MLP neurons of a small language model. Each row is named by its layer, matrix (down: output weights) and neuron, and shows model dimensions 490-617. Each number is 128 + 32 x the weight over its row's rms, rounded and kept within 0 to 255. A neuron's up and down rows have the sign that makes its largest values positive.
A block is one neuron, or neurons of one layer that tend to fire together. After each block is what it responds to, as a language model described it from the Wikipedia text at the highest values.

L9.down1619 [ 79 110 106 107 140  92 115 124  63 154  29 115 125 174 130 104 116  96  91 117  95 110 118 111 120 158 158 138 137 123 127 105 141 132 119 149 122 127 111  55 134 137 169  75 146 136 158 134 116 133 123 107 137 132 144  94 124 126 103 149 105  76 131 109 160 136 124  95 111 113 163 110 122 208 129 160  57 167 101 129  98 166 162  78  81 120 172 126 146 141 146  95  71 153 132 103 103 153 153  95 144 113 137 175 141 101 181 123 118 105 131 152 138 109 116 148 160 124 165 160 125 129 153 135 130 178 140  95]
L9.down1679 [163 129 131 127 151 124 140 105 165 105 155 184 139  55 160 110 133 162  79 186 131 150 158  91 123 105 108 126 200 168  86 114  56 150 105 152 116 166 157 113 148 121 116 103 124 151 111 108 199 134 126  67  71  76 132  71 164 139 178 103 180  99 112 105 154 118  86 128 110 135 175 110 149  68 151 182 130 147  89  89 133  58 179 142  71 149 127 113 145 122 187 139 166 147 159 149 170 174 163 198 130 106 117 184 117 150  93 178 170 135 122 119 164  91 137 100 102 104 156 100 163 139 106 127 111 168 161 151]
Responds to: Periods after a middle initial, first initial or Jr/Sr within a person's name, as in David M., E.W., Brad Jr.; also closing brackets or parentheses ending abbreviations, such as (FRA) and (M).

L14.down56 [119 138 175 114 166 125 155 167 144 107  88 104 161 131 100 147 135  70 160 167  53 183 102 110 119  97 159 177  99 173 184  78 121 138 167 112 130 115 153 106 158  82 148 102 117 174 161 119  85 117  86 103 161  84 106 121 122  98 120 144 161 144 156  74 166  78 162 159 176 165 158 122 137 185 112 166 147 127 166 104 129 121 131 114 134 104 119 166 123 133 171 133 126  97 128 142 107 128 141 134 150 130 153 153 161 126 125 132 145 139 144 147 203 136 149 126 113 143 149 118 112 120 158  62 126 191 104 155]
L14.down476 [158 143 155 128 118 145 144 140 162 125 115 157 142 131  97  57 124 154 146 164  95  85 102 127 121 158 128 165 107 108 108 150 140 148  97 159 177 111  97 146 160 130 132 101 139  77 127 161  86 108 125 170 151 132 109 139  94 133 123 117 113  51 157 111 144 108 153 164 101  85 142 165 123 173 144 114 147 108 118 164 170 106 187 132 122 159 160 124  81 122 155  90 130  94 238 142  78 181 102 103  94 130 130  75 101 134 116 166  98 119 132  55 125 123 147 138 115 102 131 113  66 147 163 117  84  72 144  79]
L14.down898 [153  84  98  93  93 159  76 147 129  94 104 109 157 105 140 101 104 116 118 159 123 106 141 136 138 134 167 127 179  87 154 109 131 179 152  98 120 192 103  80  78 141 125  62  86 137 108  93  98 138 145  76 159 152 137 148 133  96 127 135 133  85  77 171  68 156  85  83  92 118 109 114 117 157 173 115 121 102 164  91 158 112 163 111 134 148 150  89 143  96 223 115 181  62 152 142  87 101  94 107 140  85 125  72 170  66 110 160 102 146 136 138 135 107 144 122 184  77 144  81 141 164 126  72  86 124  93  99]
L14.down999 [154 102 132 187 216 106 149  89 144  85 149 176 127 107 110 107 127 118 179 134 101 125 170 103 105 114 128 116 110 109  94 110  74 147 149 191 153 126 117 148 104  91 109  75 150  96 152 120 110  99 205 121 110 167 118 125 137 103 122  89 171 172 103 123 123 104 126 160 169  97  53 138 142 105 180 113 154 125 139 112 122  64 153  92 141 163 185 155 176  84 144 112 138  95 151 104 173 164 112 143 118 147 174 115 158 186 123 149 143 170 108 120 162 126 134 104 157 125 135 146 174 195  73 135  79  85 135 121]
Responds to: Fires on the comma (sometimes the period) right after the leading digits of a large number, as in 17,500 madrasas, 84,314 attendance, $120,000.

L12.down201 [131 145 125  99 144 171 178 192 176 167 115 115 105 151 113  99  89 112 117 159 143 110 107 208 139 104  97 114 122 164  77 119 151 109 140 112 104 120 111  64 145 138 131 135 109 146 130 107 124  97 151 134 117 151 112 124 149 135 141 153  94 131 125 171 134 187  73  93 108 135 160 183  45 106  99 179 164 148 131 108 162  95 144 160 172 103 181  25 119  93 129 107 133 106  96 159 142 104 132  91 134 149 102 135 153 142  91 182 150  75 139 153 185 114 131 137 161 156 126 122 113 146 109 118  95  90 255  99]
L12.down962 [118  75 132  98 187  93 122 138 148 125 110 157 139 110  82 171  88 151  96 124 123  95 128 141 120 113 149 196 135 119 167 130  70 136 105  89 110 130 117 125 141 169 137 110 138 100 174 121  99 100 181 149 130  93 161  85 102 137  85 145 118  55 123 143  47 131 112 112 128 104  84 164 136 114 106 128  65 108  69  87 146 132 129 116 134 100  79 136 122 115  86  88 148 176 124 104 180 117 141 197 121 112 143 138 177 118  91 133 118 152 129 123 136 140 130 192 106 136 105 201  98 113  99 124 119 155 168 116]
L12.down1007 [129 132  83 163 110 116 194 147  81 133 154 189 120 166 206 139 143 136 101 125 124  93 122 122 114 165 139 122 147 151 113 193  89 126  66  75 136 156 156 200 153 108 150 118 149 121 167 105 129 118 133 119 146 124 117 124  83  82 100 144 110 130 215 165 120 149 114 146 157 186 149  68 122 108  95 113 134 124 126 130 111 147 155 136 138 107 154 124 109 132 131 123 140 109 187 157 102 179 138 211  66 165 139 133 131 139  94 114 187 104 116  82 100 150 108 157 159 126 133 136  71  90 150 115 131 145 157  99]
L12.down1069 [148 116  92 140  83 120  91 130 115  96 154 109 153 137 158 162  55 168 141 138 132 126 104 160 167 141 145 132 128 124 161 161  98  92 128  99 105 112 138 133 132 135  91 107 130 164 154  52 163 128 176 173 110 148 147 104  75 125 117 153 193 108 164 108 118 131 127 110 186 121 108 125 124 101 102 143 151 156  94  85 117  49 157 143  61 116 153  87  95 106 188 157 119 115 114  86 113 114 131 128 115 126  60  95 114 112 104 148 117 164 156  76 110 122 169 109  91 127 135 125 172 131 158 119 105 138 165 107]
L12.down1254 [129 114  98 118 107 108 115  97 115 128  93 150 145 143  68  73 168 136  77 191 141 173 106 147 135 136 119 144 156  98 114 125 136  90 139 147 197 123 146 200 179 131 121 129 126 148 100 163  72 124  73 139 118 136 121 135 143 118 174 122 174  78  97 153  95  73  85 159 135 114 126 124 113 166  95 199 115 115 124 188  93 108 107 107 124 158 168 106  60 120  99 111 161 121 161 122 180  89 167 128 122 121 122 100 116 172 155 104  87 144 137 135 106 171 190 176 125  86 120  89  59 115 132  87  73  95 159 159]
L12.down1528 [155 113 128 120 109 157 135 138 130 171 156 115 187 120 192 116 116 119 138 146 102 164 107 164 127 140 163 160 119 203  97 128 122 133  79 167 117 140 133 153 132 166 126  80 107 136 157 122 157 222 151  81 105 119 136 143 164 104 100 149 154 144 111 182 149 198 177 101 100 168 161  97 127 135 142 143 114 138 108 112 134 102 166  87 142 108 121 142 105 107 100 127 174  53 143 153 135 112 119 212  96 140  81 100 143 131 145 158 149 111 142 159 126 158 169 104 136  90 117 125 130 109 123 116 120 100 161 129]
L12.down2187 [102 117 120  76 125 117 159 127  80 107  93 141 141 164 205 108  61  79 123 166 139 122  93 119 109 165 155 129 101 113 159 142 106 119  56  83 150 112  88 149 109 106 113  97 150 168 108  94 122 136 126 166 104 130 235 127 114  87 146 108 109  95  95  86 107 127 168 108 152 134 155 116 154 116 163 107 157  87 122 131 144 118 106 119  96  97 121 162  88 138  89 142  99 145 136 100 139 162  91 185 134 123 148  99 114 126  86  96 114 116 137 149 148  91 115  65 171 109 163 121  81 115 129 172  65 117 182 123]
L12.down2273 [130 203 119 119 126 106 118 113  86 106 145 122  93 117  87 151 119 147 161 144 132 134 128 130 147 196 174 178 127  86 117 117  88 139  62 126 127 120 127 117  99 113 134  72  74  94 194 149  88 182 125  83 126 128  90 132 110  73 103  71 168  82  94 134 172 119 118 138  66 143 108  71 123 188  79 115  80 150 132 105  95 126 210 144 135 180 139 139 126  92 106 117 110 128 113 177 118 124 113 133  92 151  60 133 185 109  95 115 124 112 130 127 102  92 182 170 114 172 117 146 149 120 107 156 123 143 143  84]
Responds to: Periods closing a long declarative sentence in Wikipedia prose, especially a biography's or article's opening definition ("was an American football coach.").

L12.down707 [158 159 150 125 163 130  86 106 166  76  73 151  90 146 165 101 111  97 137 133  52 128 170 137 100 126  92 139 247 135  85 127 142 113 185 136 157  77 117 109 161 160 189 168 120  77 117 109 133 148 115 106  88 157 146 133  99 192  99 118 164 172 135  86  77 143 135 130 103  97 108 101 154 139 144 139 107  75 108 104 163 171 120  92 130 175  97 158  66 178 146 208 142 140 126  77 152 119 154 120  91  99 178 139  92 183  90 105 184 125  81  83 103  93  68 154 116 181 132 152 164 109 137  99 124 144  79 135]
L12.down996 [178  79 125 110 167  62 124  86 122 134 121  86 101 157  77 148 151 102 138 140 145 130 125 190 169 184 133 150 151 119 172 111 104 169 135 142 119  95 135  75 164 120  81 120  79  78 186 152  62  94 151 145 107 133 145 155 113 127 149 131 118 117 142  64 113 110 187 131 128  61  97 101  71 123 161 142 141  86 114 138 103 129 104  87 125 215 110 112 100 129  98 162 143 106 102 139 129 154  59 103 124 125 125 143 163 148  70 133 116 125  89 101 161 126  92 119 127  98 177  89 164 131 142  99 104 125 151 102]
L12.down1120 [125 172 133 116  60 167 189 109 181 151 125 170  67 134 149 107  97 107 101  81 122 187 139 111 141 146 114 110  93 181 126 116 193 151 101  79  93  50  73 117 132 122  96 189 171  90 128 127 112  97 134 115  95 105 153 135 194 137 175 198  98 210 141 183 106 119 115 133 150  95 141  95 143 187  67 132 116 179 135 114 138  99 134 176 122 143 108 114  87 138 173 154 113 140 183 183 107 169  91 101 125  72 131 113 124 129 133  89 162 123 184 136 162 115 112 142 161 162 179 141  79  87 137  89 164 161 161 107]
L12.down1472 [144 124 137 159 169 140 181 118  80 154 105  66 125 105 137  88 164  83  99 143  60 126  93 170 133 157 107 124 121 147 124 197 132 129 165 145 165 140 111 160 199  79 108  82 115 120 123  95 165 183  80  92  85 115 163 118 121 114 146 210 121 110 147 162 113 163 150 131 122 153 177 182 125  89  88 149 171 132 117 134  60 138 141  32 135 101  89 111 150 118  98 145 127  93  66  78 107 104  75 151 166 157 121 161  95 149 133 149  66 153 161 108  91 129 126 146 122 150 119 184 109 118 133  87 130 140 147 118]
L12.down1862 [112 121 183 188 193  87 180 129 171 135 103  91 113 151 128 131 161  88 113 151 169 107 160 116 116 126 117 134 183 130  50 114  88 117  59  71 136 145 190 129 105 150 118 138 123 123 161 134 109 115  69 116 111 119 154  84 142 113 173 123 130 140 110 149 167 102 151 169 123  98 139 153 130 115 151 109  80  75 129 113 125 137 123 137 131  75  89 139  86 185 137 178 153 145 139 186 105 150 110 129 127 116 133 141 102 117  95  76 135 143 107  97 130 115 113 124 122 211 148 157 168  83 143 105 133 182  72 191]
L12.down1943 [124 110 137  89 121 101 163 121 134  88 153 108 116  96 156  64  65  96 158 167 140 136 169 106  83 140 103 161 118 175 160 175 175 138 147 163 115 104 148 140 123 121 114 151  95 126 157 155 147  81 114 113 100  52 143 134  89 122 174  95 151 129 148 148 100 164  83 147 144 148 106 133 113 125  84 159  93 119 150 191 107 153 128  87 139 151 155 173 143 170 119  95  92  88 129 169 104 127 138  95 131 163 127 152 192 194 124  90 140 137 163 102 133 151 151  68 154 119  88 104 132 114 144 188 141 138  95 124]
L12.down2407 [115  41 142 115  99 117 128 149 150  52 168 198 136 124 127 116 113  97 138  89 126 156 131 121 119 139 184 146 159 116  80 151  94 125 137 169 109 111 173 184 177 103  80 123  99 167 188 114 206  72 121 113 100  97 121 153 191 144  97 123 116 155 144 103 134 188 153 167 132 141 134 131 104 179  84 131 112  98 139 104 145 175 159 130  98 174  62 168 109 122 134 144  66 102  98 143 195 129 101 120 150  65  73 125 109 130 175  84  92 103 107 136 102 114 161 143  82 143 138 148 174 153 139 128  67 131  90 215]
L12.down2429 [177 117  96 126 110  99 122 115  98 125  57  96 116 156 118 120 119 104 144 180 144 113  84 142 115  84 149  85 155 144 128 176  92 150 114 126  69 164 121 129  86 133 107 129 103  93 112 129 110 138 201 110 118  95 109 139 125 132 170 147 115 111 116 108 171 117 107 133 159 156 100 150 187 163 126 150  86 171 161 136 123 135 157 104 164 105 140  81  92 131 175 115 122 107 152  98  71 146 161  89 113 166 125 170 156 152 134  65  81  96 134 152 143  89 204 141 105  95  91 164  98 108 139 134  96 140 106 152]
Responds to: Tokens inside personal names, chiefly the period after a middle initial (Horace B. Drury, Louis D. Brandeis), plus initial letters and word-pieces of middle or given names (Elizabeth Cary, Anne-Marie).

L9.down1305 [199 142  80 129 146 155 113 149 103 144  84 107 157 170 136 168 148 195  95 100  60  65 158 128 153 170 133 108 111 172 159 105 120 158  96 150  94 121 111 144 190 150 111 151 147 125 102 123 155 100 152 128 119 123 152 138 115 122 140 131 170 110 143 177  88 139  91 114 129  93  79 131 166  91 113 139 130 107 115 148 133 205 115 125 116 132 142 147 139 109 143  32 111 141 151  93 177  88 139  99 161 128 110  73 125 127 122 123 146 159 179 106 158 125 183 135 148 111 150  67 158 191 127 164  21 103 172 143]
L9.down2412 [ 91 135 128  86 156 120 195 124  88 101  69 119 152 141  64 166 121 151 176 166 145 139 131 114 119 185 136 146  68 140 125 112  83 142 164 108 103  59 106 113 117 140  54 151 122 131 119 147  97 125 202 109 159  90 193 122 153  71 110 155 132  90 172 144  73 131 126 127  96 106 119 138 121 103 130 138 168  82 159 151 139 122 115 146 159 191 103 106 153 135 163 115 140 127  68 120 100  94 155 142 111  99 120 115 186 145  99 164 122 127 141  82 124 150 108 187 135 133 127 179 165 129 102  89 148  95 132 107]
Responds to: Sentence-final periods and other clause-ending marks where a new sentence or clause starts next, e.g. "in 1971." or "(Note:" or "However,".

L12.down71 [146 177 131 138 109 166 149 142 117 110 115  83 173 196 180 112 110 131 108 177  86 139 107 137 133 149 125 184 150  94 126 113 209 127 146 155 164 154 113 147 169  81 209 120 175 151 168 165 120 184 111 101 122 159 124 132 189  49 127 159 173 138  76 165 144 135  90 114 124 119 132  37 132 165 143 133 167 201 105 194 117 194 160  98 137  63 132 143 113 153 175 146 124 156 124 140 120 130  82  96  93 143 130 159  81 124 128 166  97 134  82 102 109  95 149 134 127 110 111 127 159 143 189  53 136  97 152  98]
L12.down474 [141 154 146 136 138 119  85 134  64 108  66  76 107 162 120 188 130 109 123 151 155  87 100 117 115 108 100 166  96 123 150 126 171 100  78 138  98 112 149 191 121 124 151 151 145 123 170 117 108 137 141 137 136 167  98 142 155 105  75 125 109 140 124 164 104 124 163  50 197 141 118 132 118 180 127  87 158 133 153  85 121 132  52  79 112  47 111 146  74 116 182  72 148 152 128 133 131 116  45  76 123 151 152 117  74  74 120  78 143 131 151 154  92  94 156 166 110 158 106  96 126 145 127 136  75 114 113 163]
L12.down475 [134 129 142 124 108 101  82 119 144 173 195 143 169  97 116 144 130 126 132 136 210  63 139 127 182  62 140  87  81 117 140 158 105  86  50 158 172 116 142 178 118 103 146  71  65 120 104  32 131 123 164 116 159 100  69 156 113 105 127 120 101 129 127 123 106 129  86 172 136 111 160 176 157 102 178 188 107 137 112 125 158 192  70 125 104 131 141 136 166 111 123 114 139 128 174  78  83 141 133 129 115  79 140 135 139 140  72 110 127 130 155 141 144 116 116 136 139 120 133 123 105 128 183 168 101 112 111 156]
L12.down678 [156 188  90 115 144 147  85 114 177 108 116 169 131 155 120 174 137 122 136 200 128 136 127  61 175 134 146 104 139 114 167  97 113  89 145  97  89 121 124 136 161  83 139  82 139 160 111 167 127 144 109  93 140 129 130 134  96 144 136 115 112 115 111 119  96 119 118 114  72 117 144 201 107 139 193 130 136 108 158  80 142 168 103 154 157 112 104 121  79  80 138 149 120 136  83 122 156 161 135 121  62 154 124 108 174 149 190 133 188 151 132 103  99 124  92 103 121 139 153 167 111 138 136 135 138 122  98 151]
L12.down1355 [128 165 156 104 121 171 137 135 125  81 148 168 101 193 140  94  98  81 187 146 139 157 114 132 201 120 136 188  99 123 139 142 122 138  74 180 134 172 141 150 134 128 111 102 129  61 137 149 105 109  89 104  87  99 134 168 123 130  51 100 117 145 132 152 183 151 126 147 140 121  53 125 137 106 162 106 137 117 115 132  86 176  59  68 140 140 148 111 138 108  58 160 112 183 104 180 115 213 132 111 176 143 137 165 113  92  55 130  78  97  97 168 166 127 121  94 168  59 152 123 138 151 169 131 135 112 147 101]
L12.down1915 [146 166 152 148 146 118 112 100  93 220  86 107 112  97 138  87 164  59  80 142 134 127 169 154  97 186  78 115 119 166 158 154 126 158  71 115 109 116 131 147 101 104 171 109  77 125 130 106 186 144 116 107 123 132 131 157 129  99 157 120 111 120 151 100 177 122 158 111 104  71 169 142 165 119 144 119 141 116 145  85 105 104 130 151  90 138 142 109  36  97 165  92 110 121  95 105 148 156  97  98 108 122  94 112 151  41  96 137 130 133 142 139 118 123 117  90 130  93 134 135 118 159 170 144 168 107 100 150]
L12.down1955 [125 233 140  97 136  76 140 100  99 124 131 139 152 141 102 178 211 107 135 130  75 131 198 147  79 115 176  73 120 148 156 131 173 168 175 131 182  78 161  83 156 138 138 109 225 149  39  96 150 101 165 125 123 110 129  89  91 166 171 116 112 162  74 169 164 190  84 116 119 103 156 190 123 102 138 138 148 125 109 175 118  64  99 118 117  80  98 107 102 106 148 142 144 111 150 149  67  97  93  99 134 113 166 101 188 181 111 156 141 120 128 123  52 141 175  88 110 163 112 156  93 156  99  92 134 165  93 134]
L12.down2031 [107  85 141 151 120 142 171  80 155 144 154 162 129 144 149 119 131 115 106 156 109 109 148 146  96 120  96 139 156  68 133  72 124 140 133 106 169 133 156 129 121 105 157 218  90  90 137 128 139 155 126 103 124 105 179 101 104 117  83  76 158 151 157 143  81 125 106 129 126 138  70 135 128 146 150  58 144  74 160  69 179 131 155 152 139 103 141  78 150 137 150 100 186 146 159 206  75  79 139 104 114 114 138  97 192 113  79 127  86 137 114 139  91 113 144 108 137 143  78 141 121 132  77 118 162 130 118 113]
Responds to: Mid-list "and" or comma joining coordinated items, such as "philosophical and medical" or "investigation, study", plus thousands-separator commas like "3,000".

L9.down1352 [113 181 171 155  76 171 167 124 186 170 141 129  94  95 147 144 112 132 141 170 115 113  83 123 108 149 134 127 159  71 155 128 147 144 124 127 145 175 105 125 112 140 142 117 141 135 140 103 114  70 174  92 160  63 133 130 125 185 142  77 119 162 136 157  92 130 146 120 138  93 104 113 140 127 129  99 115 143 202 101 115 147 120 122  74 173 156 114 127  89 142 177  34 240  66 118  98  63 171 128 131 160 125 137 105 142 182 140 135 123 117  86  71 137 109  67 144 103 155 127  83 150 113 160 109 118 145 106]
L9.down1792 [102 102 137 113  89 138 144 122 168 104 144  76 141 128 126 156 163  92  91  91  89 112 155 134 133  83 100 182 115 134 101 196 128 127 100 145 154 123 108  60 139 111 103 111 119 124 218 165 147  99 171 177 199 155 109 146 108 136 159 139  93 123 112 157 132 107 164 125 106 116  93 164 109 128 170 118 152 149 158 143 129 146  88 117 106 171  95 153  97 139  99 141 137 120  78 126 110 139 137 143 139 135  69 101  97 160 141 153  92 141  81 124 139 115 139 135 126  89 127 126  98 122  85  91  97  98 159 149]
Responds to: Mostly "and" (or a comma) joining two nouns in a paired phrase, as in life and adventures, signs and symptoms, creation and acceleration; also some year digits after "19"/"20".

L14.down12 [145 141  85 106 124 133 164 186 100 161 106  84  95  86 159  80  82 109 142 124  96 186  85 144 140 115 116 131 200  91 115 185 155 136  63  73 146 150 181 140 157  83 161 163 125 164 118 143 142 122  95  97 167 108 120 105  93 112  93 102  53 122 130  67 170 127  94 132  71  82 130 114  65  90 154 143 150  93 140 112  96  97 153 117 151 103 164 143  71 142 125 102 122 139 168 130 144  95  75 119 150 144 130 132  97 184  88 122 124 136 117 140 173  95 142 135  99 114  88 148 142 104 111 147 119 128  98 126]
L14.down99 [133 100 147 148 159 140  94 153  80  78  97 164  78 128 125  89 105 134 131 105 115 102 204 109 158 157 119  95 168 126 140 136  70 111 179 126 174 105 113 127 141 109 125 194  63 144 160  84 169  96  66 131 168 103  86 129 136 118 115 103 142 114 141 100 101 104  96 132 139 110 110 110  92 105 143 116 132 113 137 132 153 101 119 112 151 138 169 161 126 235 154 118 135 137 175 102 108 140 108 165 108 125 127 130 125 152 140 181 115 160 125 154 127 131 110 125  36 127 127 161 121 100 155 194  84 168 116 101]
L14.down997 [172  98 121  87 151  75  65 152 122 143 159 104 143 110 101 103 124 133 103  79 104 174  79  97 106 170  83  72 157 122 176 156 111 159 190 134 123 100 155 104 124 119 132 144  49 148 111  84 108 123  95 101 171 176 120  66 127 141 105 113 112 152 125 152 146 101 149  99 122 109  99  89 104 134 120 151 146 142 152 129 104 136 148 135 134 131 126 185 155 200 169 115 199 115 123 167 145  92 142  68 113 204 161 100 124 156 140 152 136 132 163 158 129 101 172  95 103  94 171 137 149 142 141 131 188 112 162  75]
L14.down2103 [111 154 130  73 108 138 151 165  91 113 155 108 118  97  88 109  93 194 152 108 122 144 146 124 104 109 154 131 121 152  62  94  79 118 169 140 133 162 167 195 153 145 139 151  99 105 148 130 126 126 137 139  84 136 159 149 181 154 101 160 111 116 152 120  73  79 117 151  97 114 147 145 152 178 126 108 174 154 130 137 153 116 165 104 126 147 144 140 150 126 109 141 166 115 130 140 152 129 131 122  96 151 140 165 145 109 114  73  53 135  75 131  83 143 130  92 155 179  88 151 125 170 137 161 101 127 138  70]
Responds to: The last token of a first name or middle initial, just before a surname, often in tables, citations and lists, e.g. W. in Frederic W. Schlosstein, or in Sándor, Gabrielle.